Weights of a small transformer language model.
Size: 12 layers, 6 heads of 128, MLP 3840 squared ReLU, 116M parameters.
Architecture: rotary positions, no biases in attention or MLP.
Training: 1200M tokens, 9156 steps.
MLP neurons of a small language model. Each row is named by its layer, matrix (up: input weights) and neuron, and shows model dimensions 160-351. Each number is 128 + 24 x the weight over its row's rms, rounded and kept within 0 to 255. Numbers have three digits each.
Before each neuron's rows, "fires on" lists the tokens most often at its 100 highest values on Wikipedia text that the model never trained on. A number after a token or word is its count.

fires on: " where" 18, " if" 11, " how" 10, "-b" 6, "sh" 5, "ouch" 4
L3.up3045:125175128142145113133146117119113141128145128157140133082120105169162108116094131121090123132138147155125172099114102086099113119180154084100159182118167120151143130111103153188197080139137139079053122122147157131134147106141109134157174114143131115150139133148101151140129092130096096159140149085139077105124117126105170123157156124126129109135135176085101123134100163128153170131134093103092113111087142071136147126152108169115122147130144116160115103100141115150134099099138093126123138127114154123117123152106158155172139104130159124138140137124095116152091112143120166168

fires on: " V" 16, " front" 9, " All" 9, " all" 9, " P" 9
L3.up2634:121132105134142139161158094135126156129119110163171110138137063139132168141144135131153100148111137143112147135146141126132151094105141121157144144135162175142105120097138132079191155122108138112146161104097102139113123168103101105101134144121116132086142152141100149187152108085146123104097170130114121149142101127106181115092105140102142104142129164140154113103107059137103134165106135118104151146149141105118140118173087068125109157096143126129138114112109144115130148122145147118086134136098141127171117078114146109149099145126150140157082177147153096161146113172162138142

fires on: " O" 26, " an" 11, " Bl" 11, "O" 8, " NCAA" 4
L3.up2342:139107136111166087174120139109077113084125132132154149087135087161121155142141095127125134125141122125139146123105142140140137153106118093129155177118130130107138107129110109092153139156087143146116091114094174141070095096099141123125092128159103108131165164109119125173131144115129153136137131105119175132138146114162135079117160124128108137162128146134151104089096103136081154119134084121108159133116138175133122152120149134125092184142091137113151119145105069083115167131096139163146138128116157123206164109120109142137099133098145166109136104139159130083158119147118089138

fires on: "===" 47, "==" 8, "====" 8, " ==" 6
L3.up2886:148134168104139158139139150115098148113129119121099125094147145154139092102136127087122106142148126174096145110120168109114115098113149089129138165116145122133107112135137155097094136100144095116116103141099180106141162125170142175120097131146111152145158174166119134096130116123062075100113174151160111131109142137088125105144123137137091157123098142136155149123172159095080145103128136156097126128147132134124150141095200165149144142124118118101124150103154132143113125139112092133128160163077150145113131102083111089127143114091126119140123115107152082142144126113166066154

fires on: " an" 43, " a" 30, " as" 7, " =" 6
L3.up2130:108103128170142145116124110080123092104139147114094163137150136122150157125090106123138157146147106133159142162166130135097105156110138100115122169112186122127122193143137149104174115109128170074089140104160140100131131091083160129131132095123119124113117123164112141188138146129120141109142122119145127109125164119128196151139154105164118107116120166156123121090132072120096106126117129099151160143136111149143088155088109127108122147129095181140134151113111066121143155125157122088129138147127128158138169088128147137117111090133098108129119110123128158163117140150164132178

fires on: " an" 18, "ian" 13, "a" 12, " a" 8, " open" 7, "er" 6
L3.up2875:108112147129169142128149113073135090123075126133099119128153117129097150119094136136118119110128096124144170158118123112125148141110107159161117105108148151098144149121177149124124137100176169119098142130082150143133085115071118101112125114145128087108114147141106142123145131104148081175141115108105119127160095102157146133115132132161135131093110170133123161096123103162133137135149121149122144140096178080096113116114125162118113138137109123136129127158114111124112132144142135110124157112145135143098105118132116113144075143149097158105064163104133144120168121106151111160

fires on: " W" 17, " w" 10, " un" 8, " appointed" 6, " Pr" 5, " app" 5
L3.up2692:166143139144155139145130105130094125075104128160164141110116111096105141135125125120141152069151159114103114114142126098094126127143122115138116104149145131134149157167150165113158166083116114080121124129113148122176101126128130108163140141155104108128148154125146133154102136131138120095126142123143108105124114113137118144133163069109120105122131138115155149166103124133148159139129121105122092137099151140116134110127144094154145137108109170149130104117112124119116142138153129107129108133159098121164100125129139093101117159115153161156125136132116137143108114138126114128

fires on: " Bl" 25, " bl" 7, " NCAA" 7, "-b" 6, "-l" 5, " 2024" 4
L3.up1353:174086133139180101080092157098129079117134115072153171141156153141140117104115122102105141130114149130110126154134130148102100111085120102147122135117118158141136132138122123144087133116105124132073111156100129140114110134079127135109101106135134115158098127125158138139134182110146085155096127107146099151103133131154128091139181172127122112143153126148144099168132110135139108102159130110075131104152158157146089130180096125103106161100179149113136152141078142082126119148091121133116113132122143121129147117130143134160110141136137141155146105113174110088138115106149126155

fires on: " December" 17, " September" 10, " Tamil" 8, " November" 7, " August" 7, " Soviet" 6
L3.up3519:080105148115122077092153088168109140119123107163133079112142170076089143113107115125166134091144157085113134147154140117096169138119110116135136131158105137132140151120101156157115149143121142138168104111111144159125125133105124120145103151147132152141153109145160173178131100139162119136120144087081141127116137125086156135076119113081123113097079111132129142111123113134161154129145123103093129096150107137168128131141146112084164121120115106136140161110129141149128099125106163068112131181117141165145123159100148143129083115180155090157079157143113150138139133136143113115

fires on: "ex" 15, " World" 9, " Ex" 9, "ision" 7, " competition" 6, " ex" 6
L3.up1703:130123126080140131111135131150131102115129137107144150118134152121131152146128071136133134144116127140092133171099132140145182098130142129127189128118146130083131137093116189132105088136100156110088108093106155122110108130104132155139115144114142098116122085125118137139148169116094155136127129152136086120151159144118106162152146086123149093101161149166078142097147105119132107138117125149073145121150138108173098122126168113108103162109092126102134113135095136145071142118124096086108151171144126134124102129120113142106103110139129110105150104139165165148122147110123079153

fires on: "\n" 23, " s" 10, "==" 8, " Light" 5, " Louis" 5
L3.up2282:132123087155141106118137161109129127088138095134150109107089125120116117121126148111118166168102163157132138106118168146126144101119145096119146148135139162097120138079113083099100162121142159132103166135098131138108065099089114142108131110148098103138108136132164150147098072127144067129128129109110135140119129114100154199108088139075102156145130108135091124134162070121141135130126109152084114124142146139125111175146116127109096117152093106138095158135132110169091108165101075113099123180132103178169106149154139124116139099113121120111087150133118097155167167083146120141

fires on: " \"" 24, " de" 15, " '" 10, "—" 9, " [" 5
L3.up1499:143113132087116128098156171137113102174137101147125138103115105102134104179083104127125122116096108085126129093161098130156130119136099122123109147132148110138144114123155152121167112149142099158085090150138130134134134161138170150171127150132116102114120165115120116103138154138124132092147140098163124120055137092106136124109146134128120123146148171192104157109100134169153182067156125133096130109102138141132148107145122125164128140123082096102179127122143110110114131139121178148136153163161122160166143101123109111137111141125101168148133112119094113148149127134122109141

fires on: ".0" 23, " %" 14, "aw" 8, " 0.0" 7, ".2" 6, "rac" 4
L3.up3303:111119153153180154093178139167109138094098146176077120133140117090159133117096135124112112114143142099146130144181139100147098137100146131121129147121136138089101174134133134118113142128135125090117137123139140106158110160096146125167089130098142087086161139135117106167114125142146174138152131110139134149161112090161122094123172103160168134135130126148137098151154143118121135177176122137126128143119123116197102162135165141133106119140088099103128136133119163141134139079112111099105150134154086146109138146142113078114151136155166127120094087140136118143145119126172129098

fires on: " inter" 32, " dis" 18, " Re" 15, " Inter" 6, " Sur" 6, " United" 4
L3.up730:125118129119088107182173171110141163106124102127130162127147102097092146095126100141119097138072084124119120134139119144167110104159119122096137152115101156164136135154167112116137122101143176128105178124085101131120117150134142138115079146154138119139129140128120124158133155102147131123142157139130152124106134118082126150096100107108117123148098123146126146101122109124140122114117128097098096133118131095102143116096112122116146111088135140131121130097122121178122121098148138110089154182174176155117135138150139162124100125134166118145113103136133091147138163121138126126

fires on: " N" 22, " became" 10, " earn" 5, " become" 5, " school" 5, "ala" 5
L3.up1349:120114178175152130109134121173114067077123110112150153130127075129115145153129100118153166113132084152099148127106128094153122152138133114153161108108124115124109147161109111137105190115104071118113158145103169099142147120156162164107154107117137115125160128149124116138137148142138152101117106112149138138108113113099118120110150135119133130117155075129105160105145137135131124139163163105135125134063067134147151136110101092173158120118093122126151162128077079105156124064106109127106148130102093119126110092136128106146099132115110157119114165143138128146110138144119141126

fires on: " he" 38, " was" 23, " USA" 12, " been" 4
L3.up2483:112114116108088156140149108128145144087157135157136090141123131100141109102118132136144116142131149134103130179099133130141160072155169125163157098144127149119121140108089148127136148134117100126108116130143078155124123119091138094130116125154157132137115079168096175095141142119114176153166156130104136145136095135101197130109155132093083117132101135149104172142137121125164169135164105158091135118138130137122127160119114122113102182130123113121132166164117152136109121116130156096104100139106155181127193129131161140155136128140136113117117108146102162120105137061155104138

fires on: "F" 19, " f" 12, "wer" 11, "re" 6, " (F" 5, " F" 4
L3.up3588:180143096149172094126121137153144144114098093127131123144167148142099116117133101092184153087104114180132147143127132098156138131117122105098125183120142169142077094122125111145192139117106132166122122102093161121095123119098125136114100151117145115118144163185138135124139108171109110098126149112130112171132108104110167159094140158166119091143115125152158125115100124094142210120138146132153144161124148134136110123096161081153149162146154132116134084098089110148163163120158149112137122168121145173104145091151150111124164153128186103156124149134123125130134107078181130130

fires on: "\n" 98
L3.up106:178161140104145134146144112092131130121142173151160131098157096124135147159134157150150115104114130109115135132097116105132146115156141146181137109116121114132129126128142155071128182108174116140107167101149134153164139159127119151133156111092122069149129104133144123110172149163122115131087122157141095150135097125149141134132102142151150104138164144195110178169116170122120148128150131149146125153148128084112115172105131122154109109132159128109083127146144135143108117114134133153135136110155163140117134165150090110118111144101131172092117111131131151091140111168175122078

fires on: " ===" 26, "===" 21, " either" 10, " both" 7, "ither" 5, " may" 5
L3.up1310:150120143182151123153156083100105144118136139138135151170108117148155131147131146103126120094147115126128125092144099099119088096111095126092130157149149117090098174153128168124136162131085097126104091142102138120168159116135155113141143133177129170136133156133152166114118106100105097134138172171158137143082146121151123153181168140135075071118149118140128180152101104162093106136118112129141141110129111132154085084173136112173163122137141104156125097071131085123134133138104089133089093121121125139152163143107138092131076169136124128112127118137083164162114126150174136160

fires on: " C" 44, " E" 12, " gra" 7, "==C" 6, " Gar" 4
L3.up4:088115136162146088113152139165139148144084091142135145124135165170161140153108096138150127118137155100109153121123138080147136100116163115103116136192109157141120131115144125102092082083094088140117133080123110124136114116142124098155086153117116115135163158117110109143147103124132168150188112159096124080104122105126144123151096115106096160140145165147108165151168154145110124118111130104099103083097118125125126137164088129163143144162093154112122151138127133114139103089091104127142135137109110097145123111101177117114131123139121099095131100164109110172131125115117099123

fires on: " took" 20, " take" 12, " taken" 10, " set" 10, " takes" 6
L3.up2487:134145144143121138147167143131091087077156120164097127094156147140149097122108115078127171123131086127070181172140133102134121161160122120128114131128154129138125169154093135090107156092138111169111169143122139129112145117082109134153133140095115136138103086082098116109105143101105133155132158122135110147143116108122167104127136102161192111124162131104149137123161144143133139116120128157142082138160141124168121112138095141145149124128140184092091117081103124136091111118154138076158134159124108141168099116149138153101097078144116143131120091122126158079148117116125173077

fires on: " %" 23, " has" 8, " have" 8, " There" 6, " divided" 5, " Total" 5
L3.up1044:118142158122127102123161167096128103141107158124158093124133152069167135128122151118140125111132120175115179145171143114126103141143104161160115136121130126105119150146117141174135117149129118116110116128119115142147081135132104117108116151105117106097141156123124124139102164166127142169119133166113178172119152133103189149081128124127123134131113158130137123120145104192113136086162106174121133128070145130171152065113144089095105097080108160090112111135146156107120143136143137115131082145131120121122137140167173156086110094155116133120129131131122132173115150081114101125

fires on: " 4" 37, " served" 8, "inal" 6, " A" 4
L3.up2861:116125151147134106132148096118131121113118157161107148164144102142093122073129094147121117104099129154131153151151121095128138119169156135155159111119148177120118120143119141125167182094134127135153144102110095155177125139124137130132141096140194124167117141136142137182159175108093120134120139126099107121138116138132177094146118102128145146084117138169121182147140138155171148141121121112131116105147141124155128138137076117108133149117128115113106168090095115079086080096157141153128120143092119150099115172147141160103100107147147114078079109109131097074125156134111161136

fires on: " be" 12, "=" 10, " if" 9, " In" 8, " such" 8, " often" 7
L3.up876:139123141154116098134141123114162148100134112111121113124113105117145153135117124129162113117155128137133137107129095106153129145154111119113130136151144113140115085149116169150120152091115129147115099125183088134117140122150196124108131179136128104143139145132126122127085109126158170126136150109136159137135115149157153148100108119153117155119118137164118141106136128130124139114147103104156105143111096144146168082122111110150120141153125149150152143111164076077112131091115130162124129090125159104142157121098127148139092124200147207163056108146099163137118130137111131113

fires on: "aur" 15, "ot" 12, "T" 9, "qu" 9, " pot" 6
L3.up2977:140131087121115156106159136053094082143098125120098092103139126114159157134109129157146116099150097087094134161134106097146086146121135140096100134186122107170163165076158173146116133099097118114116138173126121130114149132122123144183133149124120170119119125108132171121108137108113135124137120165084147130096084104154141125143129084166092141127134074108099177120149132131077151141133121146172113121104114113111131132165126114108123155130130121160156123116145118119164139141116110118168135120144146126132098156150111090132118110140135106109105135130111120110142181116124139107

fires on: "===" 26, " ===" 7, " Jun" 6, "sk" 6, " Rank" 5
L3.up2336:155126152119131076120147138087073136106171117090098087180160103130142140117125133121130117126121094153135154141152074093112140069149121095118153137144139143120116169091098146113121117134119126162089122127083108114183142144160113145108125121134143134120111109126109196104126078113112085147056149113108127079135143153160167144135118154112154123079103127130166137113155100118118126096090143156132163096082142135158156149146152122125162157120202097118109122085156096100113137175139103096140166119122108137139160153099141118123135110136123124140122091170112146095126131041183117109

fires on: " September" 18, " round" 14, " May" 11, " October" 7, " December" 6, " August" 6
L3.up1155:101140175120178098140145166123118130113129104133076130131129149188099108120117119125130114105117137106083168134161127090117113085142110128110124077156085154109131129112120125185146145143132144126134133131127114107077137137119125155152067127149148127127155123141168159115152142103111165137118154114130122130127096139121108114158137067118119128124136153123107156142128135161124143126171113115111140070103125113120097131090116102120126132107128146151115107087154118154101152141167109119142132131086119161151144101104130152131101128158142109170089141156115113129121117104164157117

fires on: "U" 19, " Z" 19, " Y" 19, " U" 11, "Z" 9
L3.up1039:161121172132140106154149074138150145143117096161158098123117135129147155131135130095171152119127095144126172104088094171155148173127130165132126194146076104096141154121088132141129134129118112126114180099145112143166139154121145099180128177106137144176127140139148096117151115110141150096114151169110117136109076118071130084124134139109094130119099077124126137115141107135147125116127131132159139151108120142107146141190130161098139118133127141121127152120150123110137133114141099122162108136108145136160090162122101092156120120093160145113161133125139135144164129149078120145

fires on: " ex" 28, " comm" 14, " Ann" 12, " Ex" 10, " Reg" 7
L3.up3361:109126081108138119123168098090148122110102126160163143113181136140127144135116112126192145173114119124134132106164082099145156100178125111110102103100098138141152145094166177158155125149114112127096174092136154146106111099101123100138122155149119130116162113133154123128123133104115159109138121105102166128131088146158109140127109121150123131133159160145111143125113122112113141161129122107137137111143184122092116099109128099135111166131096140133096143171125138163098113084103139114119126141111149111150124170123160168146153106102148146131150138148135161103147166136122085140

fires on: " ==" 17, " Hu" 12, "==" 11, "(" 8, " Azerbai" 7, "ل" 7
L3.up3256:108126174082126151109170140131091131109135114141116110171134129161141139087107088120118117125110130100118150147098123161168122142149157122133141112156085145143149163130162112141160109081177114110113123130099148127126121140148160150109088099115110133122156127112144171103147150152124156111157144131124076167110127140136109096147120114131128175136109139189090127091143160142096137120136105149132110128129153149110178149133121165160121105144146104164160133133123116112145125122177100148118131148179102100136127158074116068108075136120125138136135143138150112147141115139157116119

fires on: "on" 54, " Main" 5
L3.up2052:102163079117114125161120108136132132137142160175132124162092142176123128109126106168154113142144144102125150109166079143146107099129145077139159116156137135092153112110164153149141114096123122129142149159109124165095128116154120151134125100133127128132159128139150142141146155111120113146101088107135119144123142118124156110135121116146158160150147102102148153100152113130058138123114123107135099153075113131118097111107146131163110168117109103141136119124140138116145118150120157153105176129121157120122103099086146098128167140110146120158136139137094097097171134153164134146

fires on: "C" 27, " a" 17, " by" 13, ":" 13, " the" 5, " The" 5
L3.up161:128109114099140133145132147125125135132088135111109133122140117199113109137130158170131108145085092125145153089070115077131104152126127162126117147137119119158109150125151133119144150113115103073104140103137096137125117130125125134096125129107120095111125138115129152166113132140095134168146158142115103167153112104144118113102117121151128118127118125136135131104129101121125133137144115116116174143133130157133112148119084119149162128121127099135119145104173150081141112090124119110146131127120156132128131149136143162118163109140148144138113075191143101143121122127131089135

fires on: " Bl" 21, " j" 13, " bl" 10, " ed" 5, " x" 4, "-0" 4
L3.up3549:160147119148129086144142151108139116122101092143143135144116131117137129094159110146174119161128100117135143160157101142148158154172113151140146162172120152131141167112124115105136109147104100124071106136169096113137097123114084129151138116130106132137118112152136138146141131104119171106142117157132138118136091111129150143161136090142088159105128102141107107170154135132139154098133147081114122152113151131132110105187150134128105159111096145147101111126096140154159135139193130152147131103104119133099137156109093191131116124168145108158120092112098127160132137102118126112

fires on: "==" 15, " ==" 11, " app" 9, "===" 8, " dev" 8, " career==" 7
L3.up931:099123182106140136120111079137123110093138094178112102143154136123165109121120122173126140111127134088119144154108100075139108109103090131129153150166127164102140136107127135097166115154122131131124134183110143152103127122127179154089133145112123099172161161146128133111113107115127150125152160123109108128107111140108123096147118147149140146108125111152147156073135175131130128092136083154150093125133179113124166145108123128128150154099154109121126127108098122147144110127183106117125148119106094145102131138137127122136110186166164138116112167111118128128148107165136130177

fires on: " began" 23, " started" 17, " continued" 10, " continue" 7
L3.up3697:131113081077106102130160179115172101135142140109101145135105167143068137141160157083122156120096097169141099162102103122118125054108170102093138125115088144141157148091153106151114151133129142085097116097085107113106107165133144101075110155100103115134145132155131181142173148116133146094151101116126115133091080119079113119113158152129161153099132120134083124104133100122121122100161085113107151075139115128109161142127157093114146115079124094117162142115121142112126137130132142140122143104135182091151157143139170102131094108163129118134113112134124117149131137109152179163

fires on: " 2" 20, " Men's" 14, " $" 10, " Women's" 7, " South" 5, " men's" 4
L3.up3513:080133141133134112111173148125082104122115127155134107118160111162126155129098095144129142159151115122145153148087105107110102132120104084155139114132126138132127124124142140153096144091102157134117142142130126112120123131142150116102093112138150124133096099188115135098078118097141123090127140117144119139140108108117131135138113146139131149112106139140103138126132128132121164101136123098146108121158127115099138101122110115126113157131100116160143129179139117147126091111114115136116126174097142149120149139103122145101100132136125112100106133130144156117131109143133109120

fires on: "\n" 23, " South" 22, " Western" 6, "outh" 5, "==" 4
L3.up547:108172126098151126136120154078141142110130109144128144099099133094123146136140103161115130102144163171122134179143125150112113113143129121133133148138116146124128118098158111088102126081094138131116143127128110111093117096082113172107099164126129140148128130111138163152098120105119166134125148140105130142106082126124137132093107131100128091176116118133171160147147120149124128164129122162155097101133137177147122124169131063113143124098107150111097168107095062129085127119146082146122129149135144161151138132115135152133167103135142164089156130105125103152152148140143130112

fires on: " government" 26, " radio" 8, " reb" 6, " police" 6, " Coast" 6, " White" 5
L3.up3350:148098110102168088161182169124161140163139107147110143152166115123145148142117146132106122102094095135157094116134138099115131142152137141131152113122124183147181158081156147118093131136155170134125162101082073122106073101093141172134173131178192144123107121123139118136108133140135177143108099099138109176145141136108127114122181092151131133168103116137161155102128100131155150117106143140138092136128152121130060112175142100117132108094121095094119149144127100125115146111140100151128164139134163150120125124147171138111111105154123133114122108126155097134091127146135121116

fires on: "le" 22, "umber" 9, "ru" 8, " square" 5, " number" 5, "ga" 5
L3.up526:098146119123132113104118103144154088107128170155128149144144167115117165134147110119113150094128113093141169141148121143150110133139115091130128113141084157113109156102144175144107139134157110162154175134114158139129097159129179098108144114126123158136184146121151129106086108155149148117136151125125136157108105144133101122094106114144073093143146123163131122145107143173128151117136113100133106189132147152134111164092133131139068151161146151175159095152101120140127101143133108118154107105138112130104146113097130122170081141158160107156070137128117155145146124100128103161

fires on: " \"" 16, " The" 14, " '" 12, "The" 9, " £" 9, " the" 7
L3.up1412:168132126086120149164134113106135115154149101145117123120141099137125101154064089117130123117125109150118155126137082142086105143141142103138136153113150142172096102112112120126118190075140138109120100097092131141120119147144105158169086137123126130151105124096147124132112118099123157121149193097107107143138151083124120097154140120134114094150110156169135158112135133131147120107118092076105133113130115148109117137114085144151173130140152113131125122126098090152134158097158148101130157161126122135128145115112166131117159170080104186143127141111134119134143129120101116107

fires on: " Man" 14, " Car" 11, " Char" 10, " mar" 9, " char" 6, " batt" 6
L3.up2157:094107139143156104174144166119110161082113170111147153149122161108130143125088084089136145103127078135120105105137119133119107115149138099109138120120138092086123137098106116124170120129157103130129153090137101116103104082116123115168182119128176118140133126174139175072076126162124137165160111122141132124117167089165160145144119127139152135151126137129135148170112120157124161171132130158134110112156169110113106078088111143133145105160139142088085134118090100095075104117126194158121145125111135126151127129104119090103138141152120167141092105160115162111141163117138130089

fires on: " was" 38, " served" 11, " held" 10, " went" 7, " worked" 5, " been" 5
L3.up467:115117102118117069157158136114117120119107134127128138126127152132137167097135154088148173092119128142137148137135077130108131125120151110121191123166109143152158156135172109141116117128124161134098123111114152116152113142129155155113097126136129067105121133109116145128147128157124157168136107105072106165126106130121119112120137148151156168122100124154168122124141071096101129125133129132120112095106134109137143126125125113139138127142097148107097124127138098143113141134186151145181084123104152158120090143170126151120116093115121087174123138121133096196134138111152114084

fires on: " by" 42, "-2" 4, " number" 4
L3.up708:162123145106133106123154127154119148108134124124127175132148081155135137142133134134143126100135149102135106105128120113170115123134136147159111113162138121107091160093124133115133095133129097146086131118165107122124139157154116175084080130127104125116156171118120147176125116154142108109104147119092141141097096075134108149130137145088126177106111107112150152137109128129143152125124109171131142145136167141144131083116106106087146129133125114115156106130127142112106136137141088128154108144102139152180163131147091176118123173165135108167124079120122132151125155130140105129

fires on: " /" 26, " v" 15, " at" 14, "\n" 8, " joined" 4, " his" 4
L3.up3486:127100128132120117135126146156147121117069122107148139162146105165143157126073087180141136127079164147111145150106101112086125117124145101118119115140113115139103125078138113186126117111113090115127143122131143118122083109154119152166095106059142097120162145130108152177123128122139139164095150117131122127113172140102133134133138122131133123120117100133130107123131127162154117097136103114127087097138092146137166104136098129142130128101114101122149123121098112159163120119156126121131092146123117181123091172127127134146118137121107079090168134127113173099107121107147098111

fires on: " an" 82, " (1" 14
L3.up2609:095113118125112096112125119106115144096093144128135103101146069118114119133092112092104137122154144109150097121152127116138106155127137111113112109133094175088140114159145113119110083136127164152143119121099106115146125112123108106113116121141115146161138144166131148126148144202053124169147125126096130141144120125104129100097145129140146141136146129176122140104097143118129118122156107121092089136124135145135102158147138105150123137152086182090113162129120098111118125128147089146122107146185155150169143167113082120170091144121086122094113118136119129128140165086131124119

fires on: "od" 25, " Dark" 16, " land" 7, " Lou" 6, " Sand" 4, "h" 4
L3.up272:107124085147080088116139116113084104094135114090086155139137114133104127122099156147150112158098135154139128113110106128110154124116091135137121146136110145136113126122114161147109163139154142143135145147110138111120101095145123144133191135125105144131125097094113138104128151174096090113133109128172101109174123105135129105154161113094148105127111123142167129123091153135125141152135128091115131134130131105082112117122132148189133101133143103114137145116137120105105118159147130117147126161168145145131116166127109144122097095118110131110129125128182081085154104135195074131

fires on: " began" 25, " started" 17, " start" 12, " begins" 6, " starts" 4, " ends" 4
L3.up346:107187187117138097124143106153144085112124088096131144126129106102122084168107121168130158118152103150170187126118115137116121095133161134149155130116140165130132120098185101136145163120118086093122125092141155140120107138163145126100079120141101103090129091166108155126152134119079143140090115084125131140145078078084108107096158138098138141150159140166116092153169141161150125110139119112171139137133147129117165137127106092105120113106163096181138075157119132130168116119140107147117117129106099110123100140119137135121113143159104164121136144132106084107119121095142110183

fires on: " Jun" 14, " Year" 13, " August" 9, "-" 8, " June" 8
L3.up1193:150152123100093106138163143145113114094132138145169126151108147111158136112135090140123165153122107069105122100145100134099105123129155121121149151143109172138118166141091122122108119111132101133156139164165122145122108128116119147151176115150127140118083126145148167153119113094145116161115098113155170140061111113106142115131120113143142106112116132143143132115132116128115172129106111121111137093133107150169131154123135115100152136072128137158168141101115113164103154119126108103098147175144169142170173107104101129151105132165141102157129139148106145092140134100127139126

fires on: " ret" 19, " end" 17, " return" 9, " End" 7, " right" 6
L3.up600:143150125166122107156128190099136135156130127153150141126123134122125144140096070115150170151091156126102111133136110137144176129118157133120133167157167160110172090108122119110138113129111161138128124107155100138121143118145120139101129109182161114162104105150126097122092149169140118171138135140136077127110136151136164122143154086078108117141107119128179146119111084163124142136152123111142141112133110173092152124093114111136095176156089107158066121148079128176130117132113145141165104173073110148135117162147120154132101142121148116143102105086154100109107122120154127122

fires on: " M" 57, " S" 6, "," 6, " School," 4, " Mc" 4
L3.up2684:123095166115138067137156164133161101120100127143100100168147098087151127154101166088120161099133106130164124182148125143116073105140158114132138128147128157113113126120121139115101103086105123143123100134124118143133120135102115092108126104117120100108138147150106134122119136146136130130101131127128105131114116117118142130130105134099143122125149105119113127146076147115115120079100080110136122142142161165103136149175135150112096112182143105127095127092121094109191107124116095096175143111147100139123136124148178155115131125118174133117103079126104127137115119146108135140

fires on: " F" 37, " Mon" 6, " f" 6, " King" 5, " Count" 5, " County" 5
L3.up694:161155123135147100126121146137151107139126088183159132123159120127143141167116078124133143149148120141125147101148107138150148107126100131156149155124147149110127093111129095120111097104131135173110114118082125111067114108123127149122084154083148150156167116131162149104103127121121138101160105132109134148088149160105136155156099094143118140130125154129120114114138072137147156129135096125136113142127147121125113137136110127139140112155095143101125102103122131132116150108114128127173127170137147144184119121131087134145123138127153108104089154120095059128142123114128105136

fires on: " government" 17, " Government" 10, " police" 7, " Prime" 6, " death" 6, " killed" 4
L3.up317:181128133120115113140128125149113166139138124111126073133179098155095147133121163120127099159089079123157180135143128131152128104181171115107134133081102146149156142094164115148143108126114162139123106113099109146106117105084145149124124117135114113145122120122143169101171124129089081163146134126150122118116132134176137142108151114154130139124124161141163144105155172125081151089126101197123137113151144145111122073130147135144135152089142112144102146133143107160169140096174155145169115142169149147134100150147126180116091157101134136098146089166146148159143107146136145143

fires on: "===" 24, " ===" 11, "ov" 8, "s===" 7, " Ro" 7, "-" 4
L3.up3230:127089132178114129120128092090165140129116158120151109122141142185164158141110126132146128158130147094134147111111088106081124060142126128131123168155114118142114167135151128143140164154145117139100139089110138132093120115116106129097177145113131123132123134167121153189129110105093079080127139179095142080105131107132145143106164127141105068096119171126122146113152151113103112126129151137101121102127168132115131148148118135114130112099152091135152107143081091130145113144187136141135117106134124140138128098127137132114091131127159119156154131140106091123145163170155131142

fires on: " st" 19, " j" 18, "j" 12, "aj" 11, " str" 7, " ex" 6
L3.up3620:139148124083152081131179135126128124151112149115129087100131112105094198089159064162139125156143125162122117131118165126164088140148142153114163153164120121086106164144140139164122141097094084154129178139187113094128116124153166103140130156111148123158148128151114113140099104116131125112152154151154149106130116093103113073121132068084166108095130131124137156098141162148132121137125148121140131117154089097129107134125134128149127123079126123118126125130074095149068093109173129155116115135125145144115127110094104129131092120126153121156131081153114133133128107145113101099

fires on: " became" 34, " get" 9, " become" 8, " Be" 7, " feel" 5, " grew" 5
L3.up1152:140136157167109087127172104088106101114121125114123183125172099109125134140127152166177153108103163124117142109082132109119100136141086124119110095122143131141098131134094161134129174099146089124122132135081149115141097105166159127133118146071117117130105102120105115114104148113099091141132158068134152143124130106140121167136161134140138158121121129109118089113141140172113137165132116154114156172111091142116147142154111105096179138081126153113121133118108145133138126138134091147113141101141122143152117128130105095105114153132068151110134151181124109088123123146131113140

fires on: " government" 21, " state" 11, " mission" 8, " management" 7, " Government" 6
L3.up2672:099103142106114112115150110103101171090119154099140112115169130154115134138123081115101130107122133078104125152136093092152133101137170137177124140148113125099119122076129115123141134112135120110127127126140102139133132097072127136130128120175107161145133137127110177138135128116178091146135153110108082110138136158156159132133125137149171107140132114132138164098153100196147139144131133149111147097134111160112121118101100101101123104099137134139145123152150076167113143125134134136124143192148109148107115163140150166134136105170116117161139142090098131163151149112121117151

fires on: " %" 23, " T" 17, "%" 13, "2%" 11, "0%" 9, " who" 4
L3.up825:127136118144103122131105130104135116138131158163143133116108111128110174127104156111175131133113093167119120154130104112156154105149113117129122135124133103109137167141126139124127123134095098150121115091142152113110136099155114136172086161093098126077139145107130122119110123104099078104113109131128122134140155137137122135155142135094127131169134089082106154086107096122104179131123079147140131083110134112151152107069106117156145145149117131134149123129147119131196138163141117128116138168157116113192143122131171084121128129127158120167163121138124137155148096178094151159

fires on: " ===" 25, "." 17, ")." 4, "===" 4
L3.up737:123137119111119123134168096080150141102140135131111143138142097166119136129126145112120150063118096128131148133117117086129132115131126096130158134109131140166093130116154149135115108091107127107123132178097119150149129135159137107086083124122151130158108148162161147115149156139121144141120128141105134189121092109112137092130127130128112138126130111131176119129117151140114170121154110133135116144103118113106112085134118091168115146150101099140087137120142105106120155151187127138084167105126119138155172104107091106137103102153093202165087118153094123136121146133146099157

fires on: " the" 37, "-" 5, " August" 5, " gold" 5, " 2015" 4
L3.up266:114180137159121101133140127155115154120150129124118173111166151161141124095130113123168149181128109122150117121157121106158112120139141072130155156143108138090167123113126103108159117130102144110137104137135090152103080096081104164108104126149147129104124146122164130176117143084175159145105128098156122125112148119180203178130148145138115082133109154166121129133126087119136146122108088115068111141108136113134101109143139144112106146107146176194111147130110092128124129095137111077109130143130133176149133184094148140150140115128131179136102144128104146116123160118141121105